config = dict(
    n_layer=12,
    d_model=512,
    n_head=3,
    n_kv_head=3,
    head_dim=128,
    d_mlp=2048,
    vocab_size=50257,
    activation='tanh_gelu',
    norm='layernorm',
    norm_place='pre',
    norm_eps=1e-05,
    positions='learned',
    qk_norm=False,
    attn_scale=0.0884,
    bias='all',
    tie_embeddings=True,
    parallel_block=False,
    init='normal',
    init_std_qkv=0.0182,
    init_std_o=0.00372,
    init_std_up=0.0182,
    init_std_down=0.00372,
    optimizer='muon_variant',
    lr=0.00497,
    lr_mult_up=0.914,
    beta1=0.95,
    lr_head=0.00882,
    warmup_steps=200,
    schedule='wsd',
    decay_fraction=0.646,
    decay_shape='linear',
    final_lr_fraction=0.0,
    batch_tokens=131072,
    seq_len=512,
    doc_mask=True,
    train_tokens=1343000000,
    steps=10247,
    dataset='wikipedia_en',
)
MLP neurons of a small language model. Each row is named by its layer, matrix (up: input weights; down: output weights) and neuron, and shows model dimensions 320-415. Each number is 50 + 15 x the weight over its row's rms, rounded and kept within 0 to 99.
After each neuron's rows, "fires before" lists the tokens most often just after its 100 highest values on Wikipedia text that the model never trained on; "fires after" lists the tokens most often just before its 100 highest values on Wikipedia text that the model never trained on.

L6.up142:43 48 33 69 19 69 70 59 48 54 69 59 31 49 70 50 15 70 18 37 63 51 55 77 15 43 90 75 74 42 43 67 53 61 75 46 37 68 54 56 32 44 52 49 36 34 37 63 59 58 49 28 25 53 53 70 51 49 58 74 45 36 35 48 63 48 49 46 64 65 59 41 37 63 54 48 87 61 54 36 38 66 43 67 37 45 66 68 62 38 42 48 52 34 13 56
L6.down142:30 36 48 51 37 37 31 43 41 78 60 33 27 18 51 72 32 32 59 51 66 50 16 60 57 63 71 45 81 26 34 38 68 18 78 46 48 49 47 54 48 53 57 47 64 48 65 45 37 48 51 49 46 56 60 59 35 45 37 66 53 56 37 33 39 26 27 61 70 38 50 62 75 77 36 39 64 48 72 55 39 77 72 58 45 67 43 82 66 51 78 73 48 53 39 64
fires before: " |", " |\n", " January"
fires after: "3", "2", "0", "4", "9"

L5.up53:54 80 68 50 55 48 51 28 79 53 31 48 49 47 33 49 40 36 64 75 49 52 40 50 67 75 42 29 69 23 54 33 58 59 48 56 38 48 41 74 43 46 70 51 24 43 40 92 66 31 35 58 33 44 24 54 57 43 56 32 52 63 43 58 50 45 45 38 42 55 46 56 46 54 65 65 44 43 66 37 78 61 52 49 41 52 41 65 69 70 51 63 72 56 47 44
L5.down53:49 52 61 65 50 24 47 41 51 64 41 69 35 54 58 34 61 36 56 67 38 44 69 54 54 57 59 18 68 54 51 63 55 33 44 61 68 41 48 73 45 52 50 33 49 52 42 82 65 59 45 62 45 67 72 59 53 41 63 51 60 58 56 75 50 30 24 39 47 48 70 34 35 60 41 45 28 40 60 47 53 32 71 47 33 75 52 30 49 56 55 65 60 74 49 44
fires before: " |", ";", " ", "0", "2", " —"
fires after: " ", " |", ";", "0", " —", "4"

L5.up1666:54 49 25 51 41 70 88 58 65 37 50 46 51 69 51 50 28 66 70 36 75 20 66 47 37 56 45 57 43 34 76 31 82 39 33 89 44 48 67 45 48 40 44 74 43 30 74 66 77 52 55 54 62 37 28 36 22 67 55 53 55 38 62 70 55 19 28 37 26 58 56 61 73 59 52 08 11 44 41 61 35 24 65 45 31 60 37 60 46 67 46 39 65 63 42 63
L5.down1666:47 40 54 56 53 86 55 51 53 38 41 19 49 47 53 73 62 49 61 41 70 43 70 41 41 76 44 37 53 48 72 61 70 60 46 45 44 62 71 67 51 49 63 48 48 19 38 43 60 31 62 49 69 61 23 42 49 66 45 49 41 59 44 37 70 33 46 44 61 42 38 47 38 65 32 68 37 33 23 37 35 40 23 26 62 39 43 71 48 64 55 70 49 28 35 80
fires before: " |", " |\n", ".", ";"
fires after: " |", "|", ";"

L6.up1825:26 67 40 71 37 49 39 28 46 66 63 62 77 63 30 60 49 31 66 73 40 30 67 44 78 63 36 33 48 53 44 39 58 75 44 54 48 55 51 53 56 63 33 47 67 59 67 35 46 45 55 33 43 71 70 59 25 38 60 49 48 16 61 68 52 35 26 41 37 79 62 43 66 43 32 53 65 31 55 61 44 29 38 82 46 27 41 46 39 39 50 51 43 54 58 19
L6.down1825:81 44 55 33 46 70 28 69 82 41 54 53 48 76 53 61 72 58 67 51 55 65 37 35 37 58 58 71 66 60 60 59 49 55 47 42 52 69 45 34 58 72 14 73 30 46 59 62 52 48 61 54 43 82 30 56 37 44 42 63 60 66 21 47 76 51 55 59 22 41 45 38 51 59 69 34 23 15 86 56 59 35 60 30 58 59 42 67 30 32 46 66 68 51 36 43
fires before: "1", "2", ".", " +", "0"
fires after: " |", " ", "3", "2", "1"

L5.up561:44 29 51 29 64 53 61 53 52 44 46 34 48 49 17 51 55 75 21 57 57 65 55 46 75 60 43 59 48 49 65 52 46 46 52 46 41 63 56 47 56 47 74 58 53 67 28 72 57 41 72 60 49 45 59 70 46 45 62 46 61 56 25 18 34 54 27 40 48 63 59 48 28 59 29 57 70 83 27 50 54 40 43 67 48 18 53 37 46 55 54 72 34 71 42 79
L5.down561:37 36 58 53 89 28 51 56 63 56 71 72 22 58 41 57 54 37 28 62 63 48 33 52 45 37 59 29 42 63 59 36 50 60 07 45 58 27 42 50 52 55 78 35 67 70 48 44 59 32 53 32 56 54 31 65 38 58 43 44 57 54 08 54 63 51 34 55 42 68 75 31 43 68 38 64 45 43 48 35 45 72 60 61 31 40 32 68 28 26 46 67 72 33 49 57
fires before: "0", "6", "4", "7", "3", "8"
fires after: "9", "0", "8"

L6.up467:58 58 67 36 59 50 63 51 64 35 47 45 47 58 47 54 38 43 23 43 59 33 48 55 60 39 41 69 42 25 60 31 56 34 81 62 19 67 52 72 52 28 49 70 51 57 55 34 51 47 43 56 50 01 51 72 48 71 55 41 53 40 40 54 61 20 57 30 53 31 22 49 30 67 53 53 45 63 60 62 52 31 55 64 38 30 68 73 31 63 50 61 69 53 64 38
L6.down467:34 40 68 47 37 50 44 40 21 67 30 60 48 41 64 73 33 16 53 44 53 72 50 70 49 58 59 44 53 41 57 66 45 46 63 61 33 74 42 59 52 72 49 55 68 66 51 48 63 51 29 53 64 48 57 57 55 59 35 40 68 45 39 78 15 31 62 47 40 46 38 35 69 58 64 74 28 64 70 61 77 33 39 52 72 27 42 21 43 34 85 17 80 55 55 70
fires before: " |", ")", "kg", " m"
fires after: "0", "5", "8", "9", "7"

L5.up1071:46 12 46 39 48 27 58 47 37 63 61 44 72 52 43 48 42 48 25 39 56 51 44 59 68 67 71 34 51 50 31 70 49 80 66 34 40 71 35 57 45 14 49 49 60 52 48 38 85 56 50 37 34 44 60 50 27 30 61 47 55 12 30 66 35 35 38 31 47 44 43 51 41 50 39 38 29 73 64 30 41 76 48 67 50 20 55 64 25 48 30 45 54 53 42 42
L5.down1071:36 70 27 43 74 42 41 32 73 40 70 55 44 53 64 13 73 54 62 55 50 50 54 49 08 30 50 55 22 15 63 36 53 63 76 45 50 63 59 65 54 34 43 61 30 66 72 54 72 45 55 62 57 37 46 57 42 58 51 61 73 45 46 24 58 63 48 47 73 49 35 46 77 40 74 43 82 51 52 81 47 54 63 31 41 54 64 67 96 50 58 37 47 41 67 65
fires before: "1", "2", "0", "3", "6", "4"
fires after: "0", "3", "2", "5", "7"

L6.up1357:32 39 23 73 93 39 49 59 29 52 52 83 55 54 72 56 55 59 57 30 58 32 54 87 49 05 75 43 49 59 56 29 59 60 79 45 41 61 58 41 55 54 59 64 36 40 49 45 80 67 67 67 47 26 63 65 41 47 93 61 38 44 68 42 36 55 46 48 66 61 73 41 49 43 77 46 33 56 70 75 43 40 80 32 58 44 52 54 78 60 50 47 71 48 57 62
L6.down1357:36 39 68 64 47 53 53 53 43 17 44 23 51 45 41 68 50 32 72 36 56 44 42 47 67 45 48 49 56 66 66 39 52 59 44 45 43 34 70 34 52 37 47 62 50 39 49 47 65 72 48 32 45 33 70 74 16 42 45 09 67 53 41 50 47 45 38 17 56 61 36 50 55 49 63 53 73 58 61 54 20 25 60 24 36 40 40 75 50 45 24 45 46 65 40 77
fires before: " |", ".", " m", " ft", " kg"
fires after: "4", "0", "1", "9", "5", "6"

L6.up58:43 49 47 43 64 50 49 66 53 40 57 46 43 39 44 35 75 53 71 38 36 39 74 56 51 32 27 46 39 53 38 40 65 31 31 74 20 38 51 40 51 50 71 64 78 56 36 36 31 53 61 52 49 41 47 51 68 41 70 58 50 22 70 18 67 40 63 53 48 25 65 40 00 33 58 60 63 16 47 31 62 51 62 47 46 37 66 47 38 38 86 40 41 45 41 60
L6.down58:51 41 54 70 64 18 34 18 79 34 49 62 16 59 17 16 68 60 80 62 54 65 68 52 36 66 42 53 52 47 28 60 70 45 55 51 30 32 25 58 69 54 41 59 44 31 47 61 35 39 32 69 57 70 41 48 45 59 47 61 27 57 52 32 51 78 66 46 55 24 18 59 52 49 58 11 55 37 61 61 49 60 48 23 36 26 52 43 43 33 78 50 42 56 86 50
fires before: "9", "4", "8", "6", "2", "5"
fires after: ",", "."

L6.up1137:84 28 43 44 40 30 48 25 28 46 47 46 50 54 53 52 53 59 32 38 44 84 58 44 50 56 72 47 49 54 72 32 49 66 53 57 45 64 51 62 38 57 41 42 66 59 37 68 28 36 60 56 54 30 27 46 61 42 51 64 49 46 47 63 68 35 41 56 63 28 33 72 26 62 51 33 48 48 43 36 40 73 59 73 60 54 63 49 89 45 49 54 36 51 36 52
L6.down1137:34 33 51 63 25 50 38 50 47 68 48 65 56 36 45 44 55 39 50 57 50 69 45 28 61 79 46 56 55 46 82 41 65 54 51 51 55 27 28 39 56 61 55 64 38 91 46 44 33 64 51 38 66 30 49 36 39 44 62 56 16 49 50 36 53 46 33 39 54 46 56 42 66 47 54 61 37 77 21 75 59 32 57 48 30 36 49 57 55 36 59 55 68 46 53 39
fires before: "2", "0", "1", "9"
fires after: " ", "2", "-", "1", " in", ","

L6.up603:61 67 31 58 43 38 55 30 38 51 75 84 36 60 54 83 85 33 43 29 50 43 80 45 55 56 38 69 56 38 59 45 41 35 46 66 27 27 57 77 32 61 56 41 45 56 35 45 52 31 70 53 49 49 21 68 67 48 63 34 27 28 58 42 25 08 65 35 51 47 40 40 48 52 32 37 52 73 69 54 61 31 36 17 57 27 57 43 55 61 36 15 15 41 34 42
L6.down603:37 31 50 35 64 28 54 44 62 25 49 53 33 42 39 56 78 42 59 75 46 55 16 46 53 58 70 48 53 47 37 37 75 69 55 58 10 25 45 45 50 63 39 41 57 59 39 68 71 63 27 58 28 49 48 57 45 29 46 58 37 43 68 39 38 47 30 62 72 64 08 47 45 39 58 39 72 51 47 64 46 58 43 45 53 57 51 45 41 66 41 79 59 62 53 59
fires before: "2", "1", "3", "4", "5", "6"
fires after: " |", " ", ":"

L5.up1487:58 85 40 52 50 62 25 68 17 45 55 36 20 31 61 42 21 52 32 52 52 47 58 65 59 40 84 56 47 50 63 44 46 32 52 60 54 55 66 57 69 61 68 48 42 42 74 83 68 37 79 37 55 25 50 37 59 37 72 43 18 43 59 23 34 61 59 27 37 45 27 62 40 45 78 72 45 41 46 45 52 82 52 29 35 39 53 57 34 38 47 40 46 56 59 31
L5.down1487:64 43 50 56 63 36 51 67 66 47 43 78 41 62 20 51 53 66 60 65 59 61 70 84 56 35 61 55 62 47 48 25 64 42 83 39 36 44 55 63 38 41 57 30 61 56 95 44 60 66 84 35 50 61 34 36 66 46 40 19 64 36 52 37 44 45 67 39 49 80 59 57 52 65 38 45 40 60 39 18 61 28 55 34 42 64 34 29 41 56 50 72 41 32 52 60
fires before: " |", ";", "1", ",", "4", "0"
fires after: " ", " |", "4", "3", "5"

L5.up1484:68 73 26 41 39 31 57 14 57 43 48 44 42 33 46 52 47 31 54 51 50 44 51 43 75 49 43 52 55 25 69 34 42 73 39 49 55 53 51 29 18 71 83 57 54 23 70 47 61 49 68 49 70 66 23 90 60 35 32 42 58 28 48 49 38 42 48 32 43 51 58 33 50 76 36 52 75 50 53 52 40 68 58 25 41 48 29 51 55 53 71 81 62 68 65 46
L5.down1484:21 39 70 47 32 59 67 76 54 27 22 40 36 44 65 40 39 55 62 35 56 58 00 65 50 24 57 43 47 56 34 53 74 67 69 48 54 24 45 43 54 31 41 65 55 66 37 80 62 59 52 44 55 25 44 39 37 44 52 79 47 27 66 60 37 48 74 62 22 57 62 45 48 53 34 64 72 31 40 69 52 63 57 52 39 26 37 26 44 55 61 27 60 69 35 57
fires before: " ", " |", "2", "1", "0"
fires after: " |", " ", ")", ";", "1"

L6.up867:53 49 38 36 57 53 36 56 54 60 53 17 24 70 70 66 88 56 44 28 52 36 66 49 55 57 37 51 74 43 19 53 59 63 51 82 32 89 56 54 40 51 76 18 32 42 47 50 49 68 47 59 55 12 62 42 68 39 61 43 45 41 63 24 62 75 48 31 72 44 49 51 55 56 30 72 39 46 66 66 66 53 62 43 36 40 47 35 66 36 41 49 52 74 45 43
L6.down867:40 40 61 65 75 27 54 57 50 40 52 45 58 38 40 72 51 56 53 57 40 55 49 46 56 64 77 54 40 73 39 59 44 50 73 45 60 40 54 49 54 53 71 73 42 44 58 73 71 37 28 73 54 79 74 33 38 85 49 37 70 48 88 49 38 37 32 54 46 62 69 39 41 52 62 26 70 62 45 28 37 63 50 66 63 49 42 54 53 43 66 55 46 43 21 49
fires before: "0", "8", "5", " was"
fires after: ",", "0", "8", "7"

L5.up275:77 52 30 28 76 32 43 41 27 65 40 62 64 54 43 34 61 41 48 46 36 38 56 73 43 28 54 44 46 55 41 32 51 49 57 77 43 50 60 59 59 77 48 57 47 32 21 68 59 60 62 44 35 70 42 64 66 39 47 53 38 50 53 51 60 44 42 63 41 45 54 58 51 44 86 22 31 32 52 39 35 70 56 41 51 64 29 54 43 52 64 43 28 56 35 80
L5.down275:52 32 81 71 71 66 67 43 59 45 38 78 72 27 61 56 44 63 64 43 37 69 57 56 51 76 41 34 55 75 53 41 38 47 62 59 78 54 30 64 57 40 40 13 62 25 27 39 26 58 45 45 66 49 48 47 55 75 23 63 72 50 40 25 64 48 50 56 39 53 48 61 41 56 32 56 69 58 49 49 48 69 55 59 23 51 43 30 51 53 59 54 76 42 43 59
fires before: "1", "2", ","
fires after: ",", " May", " in", " March", " July", " January"

L6.up410:28 45 32 72 40 50 37 66 35 54 48 63 36 40 57 36 68 45 57 30 71 94 43 38 27 58 70 37 58 47 66 62 64 47 83 47 36 40 65 48 45 45 39 42 26 32 60 54 49 71 68 56 63 42 75 72 41 57 50 53 46 48 26 48 74 40 35 65 43 36 47 65 64 76 64 78 25 29 76 16 45 18 29 73 34 55 54 60 49 50 67 43 50 52 57 47
L6.down410:54 86 34 41 49 33 46 55 31 77 47 65 24 67 54 38 45 38 40 59 39 46 46 59 45 32 51 38 55 75 40 49 19 44 61 35 45 68 37 26 54 78 42 67 27 39 63 61 57 36 52 61 26 51 41 49 43 57 26 57 66 39 64 35 27 68 48 44 72 34 49 32 60 62 28 72 51 39 54 42 75 54 43 47 52 26 23 59 67 47 57 59 66 51 90 61
fires before: "1", "2", "4", ",", "3", "5"
fires after: " |", "1", "2", "|", "4", ","

L6.up110:41 46 70 63 61 43 56 21 57 54 36 67 55 67 84 45 29 65 56 57 67 31 66 40 85 27 57 42 40 56 58 56 35 32 63 80 68 32 36 45 50 33 72 71 42 59 45 48 51 82 81 35 42 67 39 34 57 44 80 61 36 59 61 49 65 53 53 42 54 51 46 64 58 54 57 32 45 37 49 84 60 47 61 68 48 28 62 43 87 72 47 54 57 19 76 44
L6.down110:64 58 51 51 46 60 47 41 47 65 39 55 71 19 32 17 71 79 62 36 37 68 16 56 40 41 68 72 32 40 62 56 68 68 45 48 27 53 42 31 49 76 52 53 35 57 69 72 73 62 35 36 58 39 26 59 53 37 77 32 53 38 37 42 64 74 53 52 35 56 67 43 38 65 57 34 53 45 25 43 47 38 49 55 26 30 49 29 69 61 56 54 66 65 41 57
fires before: "1", "0", "2", " |", "4", "."
fires after: " |", " ", " –", ";"

L6.up843:60 41 52 61 34 73 59 47 21 61 64 61 42 38 73 44 48 46 67 36 76 59 62 32 46 45 55 53 64 57 68 52 57 41 23 68 77 24 47 43 28 52 51 28 64 49 68 38 30 33 69 42 61 43 35 47 49 49 55 59 56 47 60 55 39 37 56 73 52 47 44 41 46 53 86 34 47 18 56 52 57 49 58 41 60 49 58 57 67 63 49 70 66 44 69 20
L6.down843:49 65 55 44 36 49 52 68 43 37 45 40 49 63 37 47 60 74 57 24 46 55 18 53 40 37 61 77 48 76 50 41 45 70 19 45 63 35 50 44 24 38 59 81 45 29 19 70 55 46 61 44 50 25 51 58 38 42 33 48 32 82 44 52 52 40 67 47 56 41 65 40 43 36 42 38 66 67 71 40 61 58 28 72 65 58 67 33 49 49 24 49 64 57 42 56
fires before: " |", "0", "3", "6", "1", "5"
fires after: "–", " ", "1", ",", "3", " –"

L5.up884:57 55 40 63 71 53 65 54 37 32 42 55 74 45 46 43 42 69 42 38 37 56 39 58 35 31 61 27 29 27 51 71 59 58 50 42 48 40 48 74 63 39 57 63 73 56 50 70 43 77 43 59 76 59 36 62 87 40 64 64 58 30 39 46 23 51 25 46 54 48 48 45 40 33 47 29 46 32 35 49 58 57 61 39 79 65 66 49 78 60 85 63 51 52 30 48
L5.down884:45 56 51 54 26 27 22 56 62 24 60 47 54 60 44 34 53 62 39 67 09 60 34 68 24 46 15 70 39 79 55 40 57 32 55 35 42 45 60 57 67 56 35 23 53 58 11 52 49 67 73 36 46 42 56 60 52 30 52 34 43 43 41 38 45 52 55 54 73 65 51 57 72 64 51 55 62 35 12 37 71 04 29 31 58 51 45 32 38 59 49 56 46 45 69 43
fires before: "2", "1"
fires after: " December", " January", " August", ","

L6.up986:46 17 34 27 75 45 73 65 68 49 63 51 56 46 53 20 85 23 48 22 48 49 39 51 22 52 23 31 36 63 69 77 76 74 52 72 49 43 34 39 57 67 57 78 30 11 38 35 64 52 19 67 90 54 55 76 66 39 54 45 32 23 46 46 41 61 33 54 57 56 52 42 64 47 41 36 46 53 55 46 58 19 40 53 71 45 42 55 53 36 48 61 31 45 35 58
L6.down986:82 48 37 36 52 56 53 75 50 39 40 30 75 38 67 64 35 57 09 59 28 57 38 39 67 32 98 57 66 61 38 36 42 55 24 38 46 55 30 32 40 49 54 78 48 74 43 75 54 63 66 49 25 62 31 51 29 68 54 34 72 48 43 54 68 50 51 33 59 40 36 73 40 48 32 47 62 55 44 57 28 54 72 81 42 24 73 52 35 65 58 75 41 60 51 37
fires before: " ", ".", "0", "2"
fires after: "0", "1", "2", " |", "."

L6.up1286:47 66 34 45 49 55 71 44 41 50 49 54 59 43 59 57 28 71 90 47 33 63 69 46 55 40 61 61 40 49 74 53 10 61 61 54 31 63 83 30 34 49 45 49 37 49 63 26 23 52 47 50 66 33 47 15 54 39 63 30 56 54 66 62 83 39 60 77 47 41 79 77 57 68 80 61 26 57 67 48 61 67 84 68 31 47 33 59 55 50 40 45 64 29 57 21
L6.down1286:55 71 36 50 43 37 55 49 38 72 25 40 55 59 29 35 77 26 65 50 71 67 55 61 46 66 65 43 72 36 64 60 60 32 53 75 47 47 25 44 41 71 46 42 33 14 54 54 69 44 37 57 72 67 66 34 51 55 55 49 17 69 52 55 52 61 47 53 22 33 61 56 45 62 45 58 46 36 45 62 66 40 47 52 30 76 29 50 45 40 38 76 40 49 24 41
fires before: " |", "2", "4", "1", "3", "."
fires after: " ", "|", " |", "1", "3"

L5.up132:61 53 43 53 28 51 33 76 50 48 34 70 54 08 54 41 29 45 33 54 68 66 57 56 41 57 55 44 60 55 65 29 29 66 49 61 53 42 26 54 35 28 49 11 46 63 44 67 74 50 43 56 65 65 29 34 51 47 29 43 45 84 85 34 55 55 55 30 62 83 34 21 26 63 65 55 30 46 66 43 54 63 23 72 56 74 70 54 43 88 55 95 52 43 52 19
L5.down132:46 25 54 73 79 49 53 63 73 34 41 52 42 57 51 72 43 82 33 46 40 20 67 33 40 61 53 55 40 55 59 87 72 31 11 67 37 41 73 62 47 41 37 78 26 44 23 39 53 49 92 73 22 48 56 62 42 40 48 66 66 39 75 64 43 64 50 40 47 66 39 38 18 65 73 54 64 21 45 62 34 49 48 50 47 53 47 42 60 62 68 19 53 68 29 58
fires before: "1", "2", "|", "0", "5", "3"
fires after: " |", " ", "2"

L5.up960:54 56 37 44 30 52 43 40 48 54 39 35 73 79 33 57 67 48 25 28 58 42 44 75 67 53 35 40 41 76 45 36 56 58 56 61 08 48 36 52 47 65 50 63 52 58 50 53 77 65 35 53 82 62 62 78 68 64 71 34 45 24 51 23 61 51 81 36 71 31 52 41 75 45 39 49 90 45 36 72 66 43 30 52 23 45 51 45 31 72 69 53 30 48 50 45
L5.down960:38 37 56 29 46 61 36 48 42 52 76 75 53 74 62 27 52 59 50 44 89 34 45 65 66 22 31 44 30 60 49 27 52 62 71 52 45 39 49 58 57 65 46 67 46 63 23 63 44 50 37 65 24 36 67 41 37 52 63 55 68 18 55 58 31 46 55 63 57 42 57 44 49 45 20 39 74 45 39 59 37 47 39 92 53 45 57 27 32 36 39 45 42 69 33 68
fires before: " |", " ", ";", " |\n", "5", "1"
fires after: " ", " |", "1", "0", "2"

L6.up261:13 79 48 96 63 72 45 44 45 37 64 68 39 70 37 29 43 50 09 40 12 79 37 54 60 49 56 21 40 43 37 60 44 56 51 43 38 32 36 46 57 26 64 56 31 52 37 69 60 54 15 37 37 66 58 60 57 39 65 57 40 32 47 37 24 26 15 44 62 45 44 53 42 65 38 39 13 44 50 50 64 10 72 17 64 90 44 71 51 40 27 32 10 52 44 52
L6.down261:68 34 47 55 47 54 64 57 58 61 57 29 37 65 45 65 54 60 57 31 43 49 33 67 54 24 71 51 40 51 55 58 88 36 46 24 59 38 67 66 64 20 42 52 50 56 59 41 32 50 43 61 51 74 58 57 22 44 39 55 54 42 72 81 59 73 57 20 05 26 39 48 56 39 47 59 71 53 56 47 41 29 71 37 43 07 35 44 45 57 42 40 68 55 68 80
fires before: "1", "0", "9", "2", " "
fires after: "2", " ", "1", "0", ",", " May"

L5.up1970:59 37 57 76 29 58 41 74 42 28 64 56 55 52 49 47 41 47 29 47 59 31 57 46 88 51 47 69 28 47 56 50 13 40 52 70 32 46 29 66 65 69 20 79 59 66 51 55 54 47 31 41 37 59 71 81 36 43 43 53 80 37 45 32 65 46 35 35 51 49 23 44 28 55 54 56 91 75 65 50 23 25 35 39 46 04 64 48 42 36 27 52 44 69 43 70
L5.down1970:50 66 18 41 61 49 43 51 58 49 35 71 00 44 61 51 77 49 40 50 62 59 31 30 37 40 38 39 35 27 55 67 69 43 49 36 43 34 62 53 42 55 78 32 37 45 49 83 43 52 59 31 40 41 35 40 65 46 63 64 68 76 15 13 40 46 33 56 29 56 51 54 45 61 50 61 28 29 65 40 73 52 63 72 18 25 38 64 24 32 42 80 56 27 48 25
fires before: "0", "1", "2", "7", "9", "3"
fires after: "9", "2", "0", "1"

L5.up1427:69 78 49 49 45 44 66 68 62 55 46 39 28 34 40 60 49 37 46 49 34 56 58 76 44 48 76 37 62 39 25 65 54 56 55 47 35 30 51 92 67 77 45 36 49 69 28 81 70 47 56 78 73 46 43 68 67 27 84 43 48 15 28 39 38 40 39 45 36 63 55 52 49 73 60 19 24 39 44 39 45 31 34 47 39 42 55 72 76 28 68 77 37 50 33 45
L5.down1427:42 56 33 40 41 51 27 79 39 53 71 69 51 31 59 48 60 49 46 58 64 41 61 81 63 71 44 52 72 29 43 33 34 67 73 28 61 45 30 50 70 57 37 43 72 71 49 37 53 63 54 46 57 91 70 34 52 35 39 58 55 56 36 40 67 51 52 49 33 60 12 46 33 44 47 28 55 61 59 31 50 53 64 59 47 40 46 65 53 73 24 62 33 51 56 60
fires before: "-", "0", "1", " |", ";", "3"
fires after: " |", " ", ";", "ologist"

L5.up1767:61 72 49 65 64 55 51 37 49 55 58 42 21 33 45 69 61 48 53 41 52 40 55 78 62 35 51 52 56 50 37 39 26 45 36 53 40 17 46 59 36 67 77 82 33 46 47 71 73 73 26 45 55 41 34 78 87 32 45 56 45 35 61 43 40 28 42 53 65 61 45 49 51 62 73 48 52 60 53 54 69 38 74 48 04 49 28 68 76 67 68 48 64 53 48 45
L5.down1767:44 62 26 35 49 56 54 61 54 88 54 48 50 54 57 30 54 76 21 54 44 50 35 57 43 57 16 16 30 75 51 38 32 70 65 46 51 56 66 46 46 72 35 38 56 69 25 71 64 41 55 46 35 50 37 60 62 47 57 62 52 56 41 49 38 64 68 50 52 57 69 37 68 32 23 39 57 62 36 52 35 50 77 41 40 17 63 40 50 38 32 75 63 52 45 37
fires before: " ", "1", "2", "4", "9", " |"
fires after: " |", "2", ";", " ", "1", "0"

L5.up1479:35 64 58 69 63 57 22 76 52 44 49 59 64 68 63 59 41 55 58 34 56 38 44 28 45 39 43 36 55 54 83 27 31 50 35 41 57 64 11 57 62 50 22 71 58 43 06 48 68 58 46 29 55 68 54 66 55 44 83 64 50 21 65 66 60 86 67 51 52 48 53 54 72 32 44 25 64 48 37 41 64 52 33 75 47 64 46 57 32 45 36 66 48 61 48 68
L5.down1479:59 65 67 35 49 54 56 60 61 71 56 61 54 36 56 38 51 55 67 44 76 38 60 29 64 75 66 35 34 32 66 55 43 43 46 41 58 55 52 37 50 40 49 49 41 66 42 56 50 67 53 54 29 52 47 56 65 36 43 77 53 40 51 43 48 75 39 37 60 34 57 71 34 74 36 39 39 41 46 33 30 44 51 51 22 42 54 44 44 54 63 29 26 87 65 45
fires before: " |", ";", "0", "2", "6"
fires after: " ", "1", " |"

L6.up1248:39 64 97 73 56 64 44 53 39 61 48 56 46 50 75 34 56 43 44 38 42 87 68 58 60 62 61 51 62 64 53 69 55 56 59 32 58 63 54 51 77 66 33 60 60 32 57 27 78 52 61 46 36 38 58 22 46 63 70 37 51 16 57 34 26 30 37 67 35 55 59 78 62 45 56 48 55 52 32 73 38 51 20 78 71 35 41 53 38 44 56 54 46 67 36 64
L6.down1248:49 56 49 24 20 37 43 51 44 57 56 52 65 61 57 59 65 64 55 32 64 60 54 66 58 35 54 32 39 76 22 35 21 67 48 67 39 47 35 65 29 38 46 49 63 59 41 53 52 51 41 49 52 45 51 53 43 64 73 71 44 32 24 66 74 32 53 48 54 25 51 33 44 41 53 40 73 27 30 63 43 53 32 30 50 31 39 32 18 78 75 30 44 68 40 62
fires before: " ", " |", "0", "2", "1"
fires after: " |", " ", "1", "4"